MLP neurons of a small language model. Each row is named by its layer, matrix (up: input weights) and neuron, and shows model dimensions 16-111. Each number is 128 + 32 x the weight over its row's rms, rounded and kept within 0 to 255.
After each neuron's rows is what it responds to, as a language model described it from the Wikipedia text at the highest values.

L15.up532 [154 104 183 152  29 125 164 164 156 147  80  63  85 134  80 109 124 151 157 125 124 181 126 141  70 143 128 167  99  93 156 130 145 144  89  54 114 186 116 105 134 166 134  93 152 125 133 107  97 143 179 111 123 167 104 125 150  93 194 136 134 182 130 117 180 129 154 161 116 110 121 151 113  48  96 118 138 169 129 143 141  98 106 125 158 174  73  88  97 165 164 101  74 140 126  72]
Description: Tokens ending a cell or field in tables, stat lists and infoboxes, like units (m, oz), last digits of figures, stat abbreviations (Batt, Inn).

L11.up720 [113 130 177 169  83 141 158 113 154 134 130 145 157 197 128 117  83 125 129 157 104 112 120 120 207 130 170 149 149 123 114 122 174  68 119 110 154 100 148 112  78 124 200  87 110 136 110 168 128 103 127 196 160  62  98 179 132 123 158 176  88  82 173 127 106 168 100  81 113 165  83 159 122 152  67 145 143 122  92 155  88 113  78 161 106 109 127 109 145  91  74 124 138 126 128 164]
Description: Unit abbreviations after numbers in infoboxes and tables, such as km in density "/km²", m in "161 m (528 ft)", and miles; weaker on table header words (Date, IP) and mid-word fragments.

L2.up891 [132 110 132  78 105 117 138 162  87 133 135 153 154  89 157 175 100 161 118 124 105 180 127 142 138 108  80 129 185 177 127 171 124 144  99 112 138 133 142 128 139  88  98 137  59 111 156 110 119 160 131 123  97  98 105 110 123 152 142  45  94 166 153 108 151  78 147  88  45 100 105 118  92 157 143 147  96 188 128  85  80 171 147 111 127 131 141 162  90 133  78 126 126 146 193  74]
Description: Final subword pieces that complete a word (Com-ic, lit-igation, appear-ing, Vehi-cles), plus "as" in "such as" and colons after labels like Demonym(s) or Transliteration.

L11.up598 [107  95 124 127 142 132 105  91 141 156  86 152 107 171 102 119 158  99 118 121 202 106 102  95 136 123  64 149 174 112 151 194 153 128 148 139 135 148 122  81 116 111 149  67  89 146 102 129 127 120 110  86 147 160 124 100 120 210 162 128 226 200 103 132 134 153 101  96 199 119 145 127 167 135  79 118 128 129 120  86 156  57 105 151 119 110  76  82 107 186 142 100 157  95 104  85]
Description: Periods closing long prose sentences before a new sentence or paragraph, plus decimal points in numbers such as 4.74 m and 1.5 tons.

L15.up624 [ 68 111  80 132 154 157 103 122 142  90 179 118 149 106 146 105 116 195 135 149 104  81 200 126  75 167 185 128 112 136 170 148 129  73 122 215 106 106 142 131 127 115 116  98 136 142 121 117 132  77 100 129  89 154 110 196  70 184 153 177  99 154 127 108 137 143 118 133 131 126 102 142 156 109  75 104 147 118 175 130  98 112 128 223 117 115 128 103 200 163 119 112 160 162 104 124]
Description: First piece of a longer word split into fragments, mostly "pro" (prolonged, prosperous, prohibited), also G, So, gra; sometimes whole nouns history and life.

L11.up209 [169 144 133  77 165 184 128  89 119 141 136 168 123 116 126 124 154 197  90 144 151  96 123 141 101 150 143 152 166  86 152 180 186  87 149 165  37 125 162 118 154 120 194 151 174 131 121 113 146 130  95 100 132 177 136 137 123 107 179 137  90 150  85 130 155 116 115 110  93 125 156 135 152 116 142 123 173 123 213 166 109 131 163 130 134  67 152 110 106  80 117 232 131 100  91 145]
Description: Word-final suffixes that turn nouns into adjectives, such as -al, -ical, -ic and -tic (Polit-ical, Histor-ical, Drama-tic), often in section headings; also possessive 's/' and sentence-opening words like Their, His, Later, Other.

L11.up500 [122 113 184 136 145  98 136  77 110 128 152 137 112 156   0 106 112 177 159 166 137  79 113 156 111 138 151 102 119 123 198 196 160 161 136 158 145 155 135 192 101 111 138 127 136 183 108 117 100 147 176 132 156 141 178  97 126 183 154 136 210 142 128 166 196 195 118 108  99 124 119 140 175 148  92 146 106 140 137  98 144 100 125 136 112 152 131 147 126 156 142 110  98 158 151  63]
Description: Decimal points and thousands commas right after a number's leading digits, e.g. 8.6, 1,167, plus score dashes like 2–2 and 3-0.

L15.up246 [157 120 107 104  75 151  78 143 116  87 109 118 175 114 137  97 144 121 133 127 125 103 203 147 106 137 133  88 121 107 127 135 123 136  95 171 111 200 148  99  96 121 117 209 152  94 138 105 172 103 149 118 162 179  73 109  80 118 175 179 130  98 124 116 134 114 137  87 137 110  63 191 142  76  53 120 121 119 122  96 157  71 159 104  93  85 115 151 116  89 141 112 119 101 129 109]
Description: Word-start stems completed by a suffix, such as vent(ure), creat(ive), Const-ruct(ion), plus infobox field names like Sport:, Language:.

L15.up75 [131 105 147 144 130 133 167 115 122  92  85  83 154 125 105 132 158 157 121  90 104 156  77 130 154 168 188 102 132  96  92 155 144 138 147 188 131 169 134 144 104  78 100 121 140 132 117 128 126  76  79  83 147 142  93 136 132 173 111 134  87  85 108 164 114 144 132 107 135 119 108 176 116  95 121 129 106 139 132  87 141 141  95 161 155 115 132 193 165 112 119 176 195 141 156 108]
Description: Mid-word pieces and next tokens of proper names inside tables and lists (sports results, album charts, coordinates), e.g. Ser-gi-o, Finnis-h, the 94-.-166944 decimal point.

L2.up838 [135 144 202 184 117 105 140 116 130 200  82 122 151 118  94 184 122 115 130 128 124 113 129 120 159 171 119 119  59 195 126 168 176  72 157 141 128 164 130 152  93 132 112  77 133 131 214 131 112 139 125 119  91 102 210  59 149 156 126 112 168 125  78 121 103 170 107 118 103 113 120  83 118  86 141 159 136 140 197 112 140  45 139 151 113 146 140 102  94 158 113  88 139 145 142 134]
Description: Fires on the word to (sometimes through or until) in from X to Y ranges, as in from 1877 to 1880, 25 to 44; weaker on table-cell numbers like 0 and on abbreviation dots.

L15.up287 [110 100  87 132 114 129 176 167  91  93 130 161 137 150 148 152  94 130  61 120  63 175 114 136 140 142 106 134  83 153 128 105  92 120 118  99 154  96 158 189 175 104 122 142 138 103 135 118 116 104 126 110 109 119 162 129 166 174 183 130  69  69 177 115 194 149 206 167  69 111 182  75 112  83  78  78  61 117 196 130 141 122 104 183 145 145 106 175  80 124 136 159  89 165  94  98]
Description: Tokens within repetitive tables (election results, charts, track lists) and boilerplate census or family prose, such as had, average, Grade.

L2.up981 [112  59 180 156 130 121  87 101 156 177 159 151 103 132 188  84 154 156 125 139 120 146  90 127  76 142  94 177 130 182 173 134 151 113 110 171 119  70  83  68 177 115 161 153  82 134  80 157 106 105  94  75 133 182 170 125 149  77 161 166 165 150 132  90 115 102  77  51 179 112 166 182 153  95 127 103 117 145 177 120 153 137 138 137 144 146  98  99 186 145 160 130  85  95 158 131]
Description: The word-piece right after a capital first letter inside a proper name (person, place, club), often vowel+consonant: W-ar-ren, G-ary, K-il-marnock.

L15.up439 [173 136 180 162 141 132  50 144 140 160 152 142 141 106 179 116 176 149  81  81 115  89 129 104 113 124 133 145 128 135 158 141 156 131 111 159 144 148 164 115 187 125 109 106 192 122 157 170 119 157 139  83 101  79 127  96 115 129 157 129 131 137 203  98  94 122 107 124 125 127 119 105 154 150 152  87  98 126  79 104 128  63 102 113 122 121  93 107 121 134 112 118 119 101 175  96]
Description: Words that are usually followed by "to", such as according, in addition, due, lost, moved, wanted, causing him; also a start year before until/through.

L11.up440 [ 77 133 154 153 135 151 140 135 143  82  72  91  89 158 167 122 146 190 156  42 125 139 104 147 122  84  96 118 141 104 142 131  75 136 103  88 103 151  89 132 137  98 131 124 116  98 170 163 144 116 121 113 233 138 116 110 105 183 152 106 168 133 157 119 108 180 147 139 120 125 122 107 113 100 144 104 113 120 127 119 164 139 110 113 139 164 115 141 136 116 190 123 111 126  49 137]
Description: Tokens that begin the next field or entry in structured Wikipedia data, such as Production or Conservation after "- " in infobox lists, table pipes, legend periods (Avg.), and section breaks after lists.

L2.up643 [114 148 171 122 177 121 156  43 103 123 160 119 173 130 150 121 124 169 139  52 178 144  92 128 135 127 119 151 165 162  89 100 142 126 142 163 149  76 104  78 149 128 160 119 158 130 130 148 112 158 153 156 193 135 142 133 136 133 132 102 183 133 164  84 123 117  85 130 103  90 114 136 100 173 119  88 188 154 148 110 101 129 134 116 113 174 166 193 120 181 128  91 139 132  32 153]
Description: Final suffix piece that completes a word split into subword tokens, such as -ed, -y, -nt, -ing, -ive (aim|ed, wealth|y, wa|nt, stream|ing), across varied Wikipedia prose and lists.

L15.up152 [ 93  70 138 171 111 128 108 114  76 104 169 135 150 152 152 139 170 100  58 133 160 119 120 160 103 126 142 128 112 146 167 152 130  92  88  85 146 166 142 109  91 162 102 127 232 144 193 125 147 136 115  95 151 126 160 134  92  97 145  95 156 171 112  84 159 103  78 102  83 128  93  59 128 165 107 156 157 178 170 138 148  79 171 172 132 179 126 123 123 104  99 121 155 159 149  83]
Description: Periods ending complete factual sentences in encyclopedic prose, as in "aged 61." or "until 1941.", sometimes colons or dashes in lists.

L11.up543 [ 96 138 103 149 186  87  93  76  94 106 112 131 142 131  94  96 161 177 107 124 105  95 104 133 132 147 189 135 156 157 119 119  98 166  49 145  76 135 127  99 130 119 165  90  73 174 105  68 152 101 135 108 139 111 167 105  86 154 146 168 122 108 116 102 158  98 116  97 130 109 123 153 116  12 156 114 124 131 117 168 170 161 142  57 123 125 128 151 139  81 191 173 121  97 158  86]
Description: Country, nationality and national-party name tokens, often in tables or lists, such as United (Kingdom/States), UK (Albums), British, Danish; weaker on scattered word pieces.

L15.up16 [ 78 151  92 117 105 144 173 162 133 130 117 105 104  90 148  81 121  90 168 128  95 163 150 135  86  83 206  97 103 166 194 151 144  87 125 109 124 119  16 191 137 125  90 127 121 143 159 112 119 119 113 118 142 134 136 115 130 175 115  96  90 138 150 123 178 126 147 111 101 143 122  92 128 145 112 128 153 137 142 144 126 139 127  73 184  89 151 170 150 125 152 130  96 128 154  65]
Description: Short middle fragments inside longer words split into several tokens, e.g. cosm-ona-utics, aux-ilia-ry, br-uta-lity, and weaker hits on "and" after a comma and on table separators.

L11.up127 [114 128  93 137 177 120  79 168  94 105 183 109 145  95 114 110 151 157 123 162 138 197 188  92  76 134 139  80  91 126 102 146 141  94 161 118 108 183 109  98 133 127 189 135  99 142 174 132 159 180 118 126 170 134 143 115 136 107 186 162 198 130 145  84 119 143 102 158 138 156  67 149 151 142  63 146 158 133 136 139 111 127 140 135  72 122 125 159  55 139 111 132 115 155 158  71]
Description: Past-tense or participle verbs, often the -ed suffix, whose next word is a fixed preposition: focused on, relied on, stationed in, acted as; also blank table cells between pipes.

L2.up1001 [162 168 141 136 160 128  70  87 143 117 119 117 183 152 131 123 114 150 166 110 114 155 111  96 112 185  95 108 131 132 100 140 151  65 153 168 107 121 120  64 155 102 165 150 149  62 127 120  91  69  88 167 169 126 106 140 176 187 148  89  89 147 114  91 133  92 106 122 140 131 141 130 174 176  78 138 147 190 135 113 149  99  96  84 133 156 126 106  75 175  61  75 162 121 122 172]
Description: Word-internal pieces after a split prefix, like ne-go-tiate, per-mit, out-ski-rts; also the unit " m" after numbers in sports and measurement tables.

L11.up831 [147 120 144 137 139 131 140 138 118 120 185 121 101 127 153 129 151 135 158 108 151 120 157  90 108 113 169 106 164 142 176 141 125 100  72 139 108 120 114 160 194 119 134 154 149 106  90 142 124 100 134 170 155 179 142 141 161 105 122 126 142 159 135 104 121 162 143 181  83 174 128 123 158 125  55 138 105 120 173  74 161 104  40  51 113 156  74  85 101 165 140  62 109 104 112 124]
Description: Word-piece tokens inside South Asian and Arabic names and places, mostly Indian, e.g. Shan-kar, Sund-ar-rajan, Ut-tar-akhand, plus the word Indian.

L2.up536 [121  94 143 130  96 119  91 131 108 153 156 167 150  79 199 148  97 160 108  81 171 150 144 105 113 121 177 124 124  94 157 126 175 110 124  94  89 128 136  61 109 167 120  97 138 139 140 121 114 143 145 106 103 184 103 163 123  91 113 136  69 138 180 192 152  36 138 109 125 109 157  61 143 161 144 149  67 166 123  99 100  98 132 110  83 144 117 117 122 103 108 108 178  87 114  88]
Description: Middle fragments of words split into pieces, mostly names and technical terms, e.g. Nap-ole-on, Sp-it-fire, Mar-iu-pol, Pse-udo-monas.

L15.up982 [135 151 110 154  62 119 128  87 105 183 134 148  71 130  78 160 115 118 198 133 129 129 167 139 101  88 167  44 117 152 147 113 194 121 119 136 138 120 127 122 123 130  89 139 162 110 171  77 164 129 121 131 122 134 123 110 116 120 127 180 155 135  94 134 185 146 109 118  68 113 139  74 176 138  97 133 146  80 167 123 131  95 110 157 177 148  94  88 118  96 117 117 148  98 156 130]
Description: Decimal points and thousands commas inside numbers in tables and statistical text, as in −19.1, 115.5%, 43,494, 20.6%; sometimes the capital starting a name after a comma.

L11.up791 [109 130 167 158 120 115 173  73 160 196 118 133 111 163 157 118  54 144 145  90 167  97 170 104 170  46 121 100  96 172 206 146 160 181 154 137 138 123  90 148 156 113  98 110 104 107 160 218  90 118 181 165 121 214 112 138 151  85 135 132 117 178 149 164  95  82 149 116 107 106 132  70 140 150  96 107 165 146  96 157 150 123 150  82 144 109 143 168 117 106 142 115 100 112 155 142]
Description: Two groups: pipe and equals signs in Wikipedia tables and stat legends (Candidate |, G = Games played), and middle pieces of split words (Na-iro-bi, Ord-ina-nce).

L11.up268 [165  99 116 146 129  97 109  75 132 156 136 167 132 119 117 126 159  72 161 122  86  60  99 129 136 127 130 103 187  39 158 181 100 135 146  96 136  78 107 147 211  73 104 141 112 116 131 165 157 135  89 155  77 110 104 126 101  76 151 114 164  77 137 159 183 160 114 137  72 116  71 134  89  94 166 139  99  98 183 104 145 134 128 128 149 136 121 109 128 101 166 189 198 147 135  61]
Description: Word-internal subword tokens that continue a word split into several pieces, as in outski-r-ts, repl-ac-ing, vict-im-s, inhabita-nt-s.

L2.up834 [168 172  80 143 120 145 102 110 102 112  92 168  96 120 136  88 133 134 159 127 139 139 142 173 184 136 129 157 139 142 122 176 116 102 146 125  98 183 121 126 115 131 151 100 130 128 132 128 139 131 162  95 154 100 110 110 140 100 185 138 124 124 107 121 162  79  69 106 115 145 135 193 158 190 141  69 138 143 130  92 151 121  99 151 111  91 101 143  99 193 173 134  91 119 153  89]
Description: Short final subword pieces that finish a word split into tokens, e.g. Chile-an, Latin-o, Revolution-ary, ri-ch, Roc-h, Additiona-l.

L2.up1017 [ 91 161 171 139 116 109 152 153 174 122 181 119 163 139 115 103  74 135  98 130 127 167 100 110 160 170 107 130 113 131  87  96 162 165 152 118 157  59 125 154  91 124 169 116 136  93 112 150 155  62 140 137 140  72 154  74  86 172 137 149  77 178 147  94  61 122 102 177 121 103 104 123  99 164 184 104  87 175 132  82  97 207 126 115 164  25 121 121 123  79 155 116 101 140 216  88]
Description: Middle word-pieces completing a started word or name (Ser-gi-o, Bel-gi-an, strate-gi-st), and second words of set place names (North Carolina, San Diego, Pacific Ocean).

L11.up920 [119 100 116 159 112 204 143 166  71 165 132 137 155 119 125 155 127 133 130 120 123  79 167 108 183 141  64 117  71 138 147 149 131 133  84  93  95 125 139 128 106 104 162 108  83  56 178  98 134 131 121 101  84 157 106  99  90 136  96  96 118 135 120  77  83 160 126 134 151 146 123  95 165 147 115 129 123 156 183  92 146 149 133 157 142 154 173 138  76 141 106 140 147 182 161 174]
Description: Adverbs or word starts slotted between a subject or verb and what follows, like simply, sometimes, now, often, originally, also, initially.

L2.up188 [152 127 146 138 138  67 117 123  91 118 165  78 185 128 150 129 129 114  93 150  58 137  69 172 156 140 102 111  63  69  54 162 118 106 164 165 128 100 120 183 126  83 150 129 197  92 129 133 110  72 121  97 183  98 142  88 162 176  90 103 120 168 140 153 162 158 170 110 131 121 129 159 151 157 147 125 128 127 163 166 187 146 158 121 154 183 139 114 143 135 101 116 119 122  56  55]
Description: Mostly the preposition right after "used" giving a purpose or user, as in used to make, used to manage, used by; weaker on sentence-final periods and mid-name word pieces.

L11.up494 [ 85 103  86 125 120 146 127 107 140 150  78 151 153 121 134  91 164 176 153  93 171 132  48 140 125 145 121  97 126 162 113 147 120 183 153 151 157 101 128 124 146 140 124 149 186  88 169 126 115  99  95 171 158 159 146  72 108 123 127 111 145  70 123 134  95  47 123  73 116  90 133 184  96 112 100 129 132 107 115 110 121 100 111 144 121  81 114 119  82 128 147 118  78 154 111 114]
Description: Middle fragments inside rare or split words, mostly names and place names, as in Med-ved-ev, Port-noy, Past-on, Christ-oph, cal-end-rical.

L2.up420 [ 66 112 142 191 148 171  70  96 149  92 137 125 142  72 121 110 174 173 201 120 118 131  92 146 153  69 106  32 138 173 159 131 135 136 135  80 121 165 128 115 111 100 114 168 207 164 111 110 155 123 146  97 136 134  94 136  98 147  58 134 111 131  68 134  98 129 172  71 186 101 108 166 125 165  79  88 170 110  63 131 183 150 121 169 127  87 167 148 108 129 129 154 120 122  63  98]
Description: Kinship and household nouns after possessives (his father, her husband, their daughter), plus census household wording such as household size, African American.

L15.up784 [123 105 118 148 158 111  99 125 122  69 141 130 171 176 107 129  99 184  85  85  87 131 168 105  69 162 117 139 136 112 161  76 109 157 137  91 131 116 117 144  65 137 113 123 134 120 182 139 126 144 217 154 112 121 114 145  54 138  66 114 112 169 174 154  95 121 176 177 185 216 139 181 136 101 118 162 127 120 146 121 109 134 162 133 172 187 107 157 110 123 140 122  84  86 161 131]
Description: Subject pronouns (it, she, they) and passive auxiliaries (were, was, been) just before a clause's main verb, as in "55 persons were killed"; also mid-word fragments of names (Ram-, Wa-).

L2.up329 [112 206 152 105  97 144 146 138 176 124 137 123 110 145 209 100 151 138 144 143 207 120 101 116 144 210 143 177 164  96 164 187  45 180 110 133 107 160 148  93 113 106 141 121  37  97 100 160 104 104 161 112 137 188  99 159 109 152 138 184 119 102 135 147 145 127 115 125  98 109 158 139 160 132 143  92 128 111 155 110 162  62 107 113 107 116  69 190 141 150 119 139 128  95 107  70]
Description: Final word pieces, mostly adjective endings like -al, -ual, -ative, -atic, completing words such as casual, biographical, legislative, competitive; also career after International and pro- prefixes.

L2.up172 [127 142 133  92 154 148 104 156  81 101 100 111 130 123 161 113 103 130  64  91 121 123 108  93 169 127 120 107 153 112 108 121 114 121 150  91 179 125 101 133  84 159 140 125  60 159 178  75 154 130 143 155  74 118 122 139 114 174  84 166  98 173  89 134 126 157 133 108  66  97 133  80 125 146  85  44 164 147  98 184 141 133 177 140 114 105 135 134 155 159 135 191 139 176 151 179]
Description: Word-internal continuation pieces (te-mp-oral, O-ld, parami-lit-ary, bi-ography), plus pipe separators and cell words in Wikipedia tables and discography lists.

L2.up365 [109 122 152 127 105 177 154 112 115 138 100 165 136  97  48 117 180 137 109 125 138 141 121 140  86 101 126 105 156 151 120  65  81 149 163 117  92 124 143 102 182  89 138  97 167 113 138 141 140 113 180  73 114  90 104 141 114 113 167 103 129  72 140 176 123 121 174 156 119 122 114  79 115 134 101 185  77 135 158 102 171 135 101 112  84 104 157 170 110 108 175  88 175  54 141 126]
Description: Second word pieces that follow a short opening fragment of a longer word, especially names and terms in lists and tables, e.g. Cam|illa, Qu|art|er, Ken|net|h.